{"num_hidden_layers": 18, "hidden_size": 224, "num_attention_heads": 3, "num_key_value_heads": 1, "head_dim": 64, "intermediate_size": 896, "vocab_size": 8192, "hidden_act": "gelu", "norm": "layernorm", "norm_place": "pre", "norm_eps": 1e-05, "positions": "rope", "rope_theta": 10000.0, "rope_fraction": 1.0, "qk_norm": false, "attn_scale": 0.125, "bias": "none", "tie_word_embeddings": true, "parallel_block": true, "init": "normal", "init_std_qkv": 0.0427, "init_std_o": 0.0462, "init_std_up": 0.0427, "init_std_down": 0.0214, "optimizer": "muon_variant", "learning_rate": 0.00736, "lr_mult_o": 4.0, "beta1": 0.95, "lr_head": 0.00613, "warmup_steps": 200, "schedule": "wsd", "decay_fraction": 1.0, "decay_shape": "sqrt", "final_lr_fraction": 0.0, "batch_tokens": 32768, "max_seq_len": 1024, "doc_mask": true, "train_tokens": 198700000, "max_steps": 6064, "dataset": "wikipedia_en"}
MLP neurons of a small language model. Each row is named by its layer, matrix (up: input weights; down: output weights) and neuron, and shows model dimensions 96-223. Each number is 128 + 24 x the weight over its row's rms, rounded and kept within 0 to 255. Numbers have three digits each.
After each neuron's rows, "fires after" lists the tokens most often just before its 100 highest values on Wikipedia text that the model never trained on; "fires before" lists the tokens most often just after its 100 highest values on Wikipedia text that the model never trained on. A number after a token or word is its count.

L10.up810:116105143121147149095127114134173120069103108178087119175108164190148108154104165157128135147147140161117138130129149134106133105178113125105090118141107145129095118160082138109158138163121159106105162154116156124145146131122139130138134153138129119135162112086121148118121106152147111102107139123093137103112094143089132107125132104142116137136089143115161104099076172152122111116140
L10.down810:089097098120149129106134145122140153132143154165187147128102119097096131152128122145135126104133145100162166093139130131125132096093126138140141149126150088195131147101161146122097169122119153130109155126115157147114163142097103047148087121084091153135133081131111138092181119144130125103129128140157146135130125097170097125150084112098133092146083136124114123072139133099134132125087
fires after: " |" 55
fires before: "|" 55, "-" 8, "." 4

L7.up117:130143110147168106128159110096136122155121074093116157123095076158128112153147136169111096144134124149113105134142119134117121151118123120141090123135150163161114124115130125128098123136148115137091140150127100099145082155123120153178145114126160100167105137151107166119185181119121152153170141120086171091140056128144150122143128148143158155076120155118151141136122170131083109134110
L7.down117:138120160139130144120142122116180123136147097139146132051132126140126089085124161105127132114116170124130134095121150138144127131074123149172113150140146124102126141168129081114135120120118152114145125106112159158105135170178167092084118187145100119121112126120117073128144120080127128077123142139139161150100134115104086096166131137081136129115145183135162154130101158181123136124127
fires after: "." 65, "\"." 5, ".\"" 5, ")." 5
fires before: "\n" 81

L11.up575:125107139113084130120079099110108123110130107093163132115163123159133137128149133102120131139073107139135096115123117107087108134134150136134155139131135116188127125125155120137106110105072157107157133116131172145130113134068097173168120125123160130156130151117108113110146103102102150117087130148163175121129139088160134130112125104082120145129107138145150120141091143092105178133168
L11.down575:165143122132150126140115143143137130144106103134126142099104117159139161100139156070125107145126127107159098126134122137066141088125132148145127151142138116110150136172177149127151162168109135124141086147134112194146069150141118144097078103134129157167136131098133109113106119133146121120095082127132149082114145125159125140091133131127140115157136080136130116124064134122136164134150
fires after: " " 86
fires before: "0" 76, "3" 4, "9" 4

L15.up569:122126126092133142101153166143109108116127140121111131142087124124145112102107152131106120107125175115138144104133164133149121124133122094133129115140155125146152107165126127147109152079105123128162157135104117121149083125155125114091105153139115099134144153075148158130132155092178101125113152164104143116106148140082147103144105102115128166173131128146067130078125120164149123126142
L15.down569:116170114132128155122135123137103133098136116101100103130145141158099141137130119141204115157159148147108185121110149123156116135132110147112127175138161108097146108153112100131168145154140115118112075150134100102096150159096136118094131103128155123136138139141148127118070122142134137160120161148101136144118110117127127123120133157146110120114134099177140125146149144134154165125134
fires after: "1" 55, "s" 6, " " 6
fires before: "6" 32, "5" 16, "7" 6, "8" 4

L4.up125:153125104152104097136111171066122120133139064116120119114097132079170106091143131142175082099097126129112162129126127111114117131137130152124118127122118163142113107136140132128153171165083089131137117098146099145146105162137175120164182110116115144116132159158098121160121171139151118147144140115134122167175098126097112149130135148161112136146137101099100126138109100152121130137125
L4.down125:134107141135090150122118133164125131080189117146077114122128149117145153102159180118085091127099129130122107134098137143125065079170103151085137144105085112111118154125148135165131135127162111110107135137149120120127139141160118148123103144069118151085124118111138110147120134111132131152079116133156162127139105161065126115161105135099132169134148127112142112110137148120131117112111
fires after: "." 30, "|---|" 14, "\n" 11, "|" 10, "|---|---|" 7, "-" 5
fires before: "\n" 69, "---|---|---|---|" 6, " be" 4

L6.up177:099102113115124127108153111100116157126143151112094123155138110117103091095120140113105137142111159186144129154124088150156109139150167112152141134118122102115109085151166082150141117129108122115128114114122110095132127124162094150120102104149138120140156162185149165141121171099134120104149156153112137131113130154114102173154088176197129120131120147129139140107101182136107130166149
L6.down177:120154154098115141128114146146162172121145154162089117106095136137148153110109161115156173150115129122105103125131146157116065117119123143165108108124114124139167154157095108133131068081087144150129145131132132140133156131136102151128129100132096141156127140118119145179119158120144166112123127129100094132119114093176116134123128150107100152125118129133153116120145168136095142158102
fires after: "==" 24, "\n" 23, " ==" 8, "s" 7, "." 5
fires before: "\n" 32, "The" 7, "In" 6, "==" 6, "===" 4

L15.up324:099152131116126161166132075149127134098121136110103077114124154112136186129102123106151123096118119125147113124083127096093141136130149136113114104121111158125142151151146117144111142143074140140103168131128137125137171093174124161163131123101165142125101152149084136126106129101086173141109124131112144139167131089146114118149155150073122138161155142122103136070168107132103124117117
L15.down324:123157127158110077125140165118095137165129071163133118119161126133108126126165118121096140102151109125105123111133068166125146112170130118128176155155163093141144098117150127138133137163107130093132111112135064170123157129117131124115127118156111135118105111131178081161158130129121108149107134121168139118171122147169166120104110104131117118118114114100125142056121111119133109134139
fires after: " " 53, "–" 9, "1" 9, "|" 5, " |" 4, " (" 4
fires before: "9" 71, "8" 7, " |" 4

L3.up233:102145111160111184117126098100168148141140181158133106164091126120155126136159094161127126118138107134168146135179156143141159174152117127137114098112098165115126103120113154123157139156076174123125137111085156130156147157144143107084139092128131141139146110151132109154128147093122115199155144115089125150136120078110155118149139138126140104113106116130097097097113153080133095126117
L3.down233:140084108145135109139107141089125174151153139123136158132089104115093132129111096112098131151155121139128119146161143130138124169111146119144131140123093170086104131136163093131166137111144143125137105098137104138093094137110160111121100107117108157151099095123159154129126136159117113157131132125154135134133127141117134126145097192110075140144126154105169153092144136101139078130105
fires after: " =" 44, "." 25, " |" 6
fires before: "\n" 72, "s" 5, " " 4

L6.up305:113120143089141175129135117108146151058098110123146124165099168129149156169137164124149141128149160149091089125143117122102135134163114153169106134173120122135112086138103147179145116152136134136131144123138155099132117122088139152123175146158102094093168107097148079088135103122155124121110155093103118122118091109125143132126125109147104124163119111115132123111115144104134100067131
L6.down305:136151125128116157124115084138132135106098088156170171119112125086154114113119114117115111100133095139151151131161113138112095130103128136103114119160123106138103187113111105162117074113129104130135122064121128136143128160160138126127093121093097125104109108118145145119141126109138096138106159156133122102181148179160114166175127085088109115133124088157121139119121121119128109149151
fires after: " |" 61, "-" 5
fires before: "|" 56

L6.up18:146158148098149127089090097113143176130097118145142134126140158131139119112166122140102122192090116124132126117120112124093091117164115110101106123117129125146113122102127106163176135117148162122102151187154113115115122143131097091155130114124089126124149115165118095099137133098101121092119123104094149146092149144114150166111155130141076145156129169172125084110146103144147101138064
L6.down18:152163076091110118155107136109123110131141141094120124143121065129108141155117141158124124104103145115149129142146153134080123083148133153131132113125094105124067126164148108132117104136124171140056121112121093164120154137105138119142126149123167133105138110138139098144041152142124110091134126151139146135155125071117094104134118169073109159116101137125165156148125114141110133152139
fires after: " " 71, " (" 10
fires before: " |" 61, "." 10, ")" 9, "N" 4

L7.up212:118138115164107112163136131080106158116102135093120140116121100126142140140134158147138085106123173169104170118114166142137087138117115131104125108124114089111133151157126129141134121121139113095103160139128147156131137126135108163135140133150101108135149128129111173123146168099149094121117131109125128122133116165129148158163155159131114062110075122124169137138135159105123163146106
L7.down212:099116123112090175143109136138139099138137133122078114140150141131138102141116131065170128152099135123157118129100122099140164174082115138109109117115138175134122140128156096090117117116060161098159151156126123103134177138145129114111089138099140120141105101144115145176102166138152138119102137135149118119163129126159127125115122156132123136102126121098133099136139156154144127110128
fires after: "." 60, " |" 29
fires before: "\n" 61, "4" 5, "2" 4, "9" 4

L15.up307:122096156105168102119141140112122112111155121156140120148058114157130123122153121155145120106159132181131103108114121128168105132119104149157135109124072065108117100129158119128153100165127098161104143169143088128118129138152112154106139107134142171111137090137091122123130105110163130155208133105113097167106145099135143180152116121174109132144108149137116143092143148078110134126133
L15.down307:132140143150149149150073100108143128077116151135150151147067122132181137124103141159121114128159130147108120147157177149124158112097082104178161150126140123114118129152112111124167142168135141134116095118090131115111090140130115101135103146126143139140073096109128126120108133116138095119110122147191149107182122164103130147111133150129137103129178135133121089097141145145126099123135
fires after: "0" 64, " |" 17, "9" 7
fires before: "3" 19, "4" 16, "0" 13, "1" 12, "2" 10, "6" 8

L14.up423:139125150125159156098084128100134151146116106136098120111154167123118155141161103142141106093109109142110131122109097141131119136148111126126144109094124144160146150153130114125097072132106116134113149118135144131114064148146119137121130099112085144116134146124104153075171131126139184108123138158155129117129088117116135126113178132102133105118109154120083112105106157146123133124100
L14.down423:099175111106151111169114157108114134139152115090113187108116141110127150118134157147111130116131110144107134110151150094086118130087125118167132120119138133129170128144125123101165147122140105111138150124115119122156121136090135146100122107078114147097131100123163100178087114148122107129128125142143138177138142134136122126142155128139123145078090169119155131166143127136149147142105
fires after: "2" 74, " " 6, "1" 4
fires before: "0" 46, "1" 30, " |" 6

L15.up82:060088080108135087154171117095105128153146142140152129140145119145118139055119101092089158124105144128110150139115122099113088115115169129165129133108142126134102126144121096106124110144134127151094150172092168163120153166131103182129095115137116119114156157120144154133151094135105113129170153129129093140153127102142099154140107132139091116162087129105136119130164125156127133118125
L15.down82:131148167144126135124098128124115097115088159125110144131106133127143118177128177117069143171114109144098109093123177113163095123123162134060164134150160124108111127151096143174097137145125131124114155131127144063131128112116133148147086107088128142118174099118134135110131135127117115134106186138121143138116137127124142142084152153072149128108108088140171143163152138092165090159137
fires after: " |" 24, "0" 15, "|" 13, "1" 11, " " 8, "9" 5
fires before: "4" 37, "3" 24, "5" 14, "6" 6

L7.up418:120139116120111137170133096101135122150129119125098133141097102132091091083117118145113158085123113120134103124091148094122135145137148079121171123124146092122119119123131160121169118104122123127161128105113134118139139132114119129162077137152136156150152153113104119099143093127088107200158131136127124111092147129110143118138132122156091109115162155122161089144082186151173161161117
L7.down418:115155161161143130121122143129160132144127126096171130103071111118119141155131110167143137118143116168148131124120113148132084125140132169138111127153160138161135120168125147128100135169140128124102192127142135132119117146113123120162077081113135086118053139109126121127098128133133127149132092132139137130100118134113093097151153079160151132133177127078155135106167087149101142109080
fires after: "1" 36, " |" 29, " " 4, "s" 4, "og" 4
fires before: "." 16, " |" 11, "8" 10, "5" 9, "9" 8, "6" 7

L14.up249:109107144129115141103130200124120128120155143092132170158179124144146145195170101139139120082100124130121116104130135095112070154132105131102105152121139112145135138107098166144150125110118129154122096148094100139119136108091146165136124147161143155130141134162081131127111133172107129105109137100179151138086099145125157154134120136109129115159121127114132136154103095139118128162145
L14.down249:148168139145153154102156146131092140102129077129118139159084085147121133151151137125113155134159111152174149116085150110105124110136150132057076129124167105121123121100133132114111106121109125132137158112119091145129131150117157140102125091102133115087128112095109125120151173143046121119129116129154186131107137162138116147127110145127099094131138100148131122110145132153116125153143
fires after: " |" 26, "|" 20, " " 14, "uck" 5
fires before: "4" 29, "3" 20, " |" 7, " Star" 5, "un" 4

L2.up160:142101122112145135146153155082149104130158089139134136168122152134062099152120126141089112129104109105158113110094169115133148153094110095119129135121176138144167110160099100102122158171138153093122152118087130120113161159125142119106124114108138088107116184107132133099172119138136098119136123111184130115131144161114156133142141113116154119132110140113139114103144124145127126142156
L2.down160:133114142117146073127143119150127155144123096086197142111100124145175119158116168102098149160087126145107142107142137123146130134147124148128152134135165097096139138136115132105147163115117079108125140163116150097119069143131110142101113124108135167137132101122125134112111108129156133144104146073184140141148133104119173088144119144188159105132137111122130119138092176166121171112147
fires after: "1" 79, "\n" 13, "|" 4
fires before: "---|---|---|---|" 13, "8" 11, "4" 11, "6" 10, "3" 9, "5" 9

L15.up235:110134148149163133119130111099153126136139210127124125127113104125120121154146089109107132167084121109132110145115122088115125148146128111123153177136119122095079116128135105103097135125144131130135117134115123128126123113115136157100142092141117150146117126127141111106114128128129157130129164151101139146142117117087101109136136127138095144196131129163133061096123140087153118160126
L15.down235:087144158134112114107137160120156148136136160123097148136107184099103095138119152067161126152138125117142101120109132142080112158115115132138086100106085106165102127130109110136126142126105132147142086124100067124096110148139139156175129107078129096172168105160126150119113118125151115103080119150140097091147102128148132130125133155140138136157102094124153157107123139120145081113141
fires after: "9" 32, "1" 15, "8" 11, "0" 7, "7" 5, " " 5
fires before: "0" 17, "5" 12, " |" 11, "6" 10, "3" 8, "7" 7

L15.up79:162113104088146117120114152140135126147147141158151165104128139133084116140131106088131135127146151081130158078172134125130123142177096115094134107118127189151156098135115158122137102158098075135097132148112107163141132162148173138117114124155175126116159125121134141119119113167101123135088119122135135130100143111120105130152118098178133151136078126073157106091130140144102143159153
L15.down79:107071151130132158121156122173115114114113088106137131125138098118130120099096119105115113110086198105171112154135133126141157124059151119106121152180158117120104124145128098100115180138146100158159104142173117157148099108087158092147138157114104141093109119121121134127134111129149116134138099168141127160135121116135126148090092082132151151115079099113107123119104118129116114138130
fires after: " " 48, "0" 10, "–" 6, "," 4, "5" 4
fires before: "7" 19, "8" 19, "9" 11, "6" 8, "4" 4, " a" 4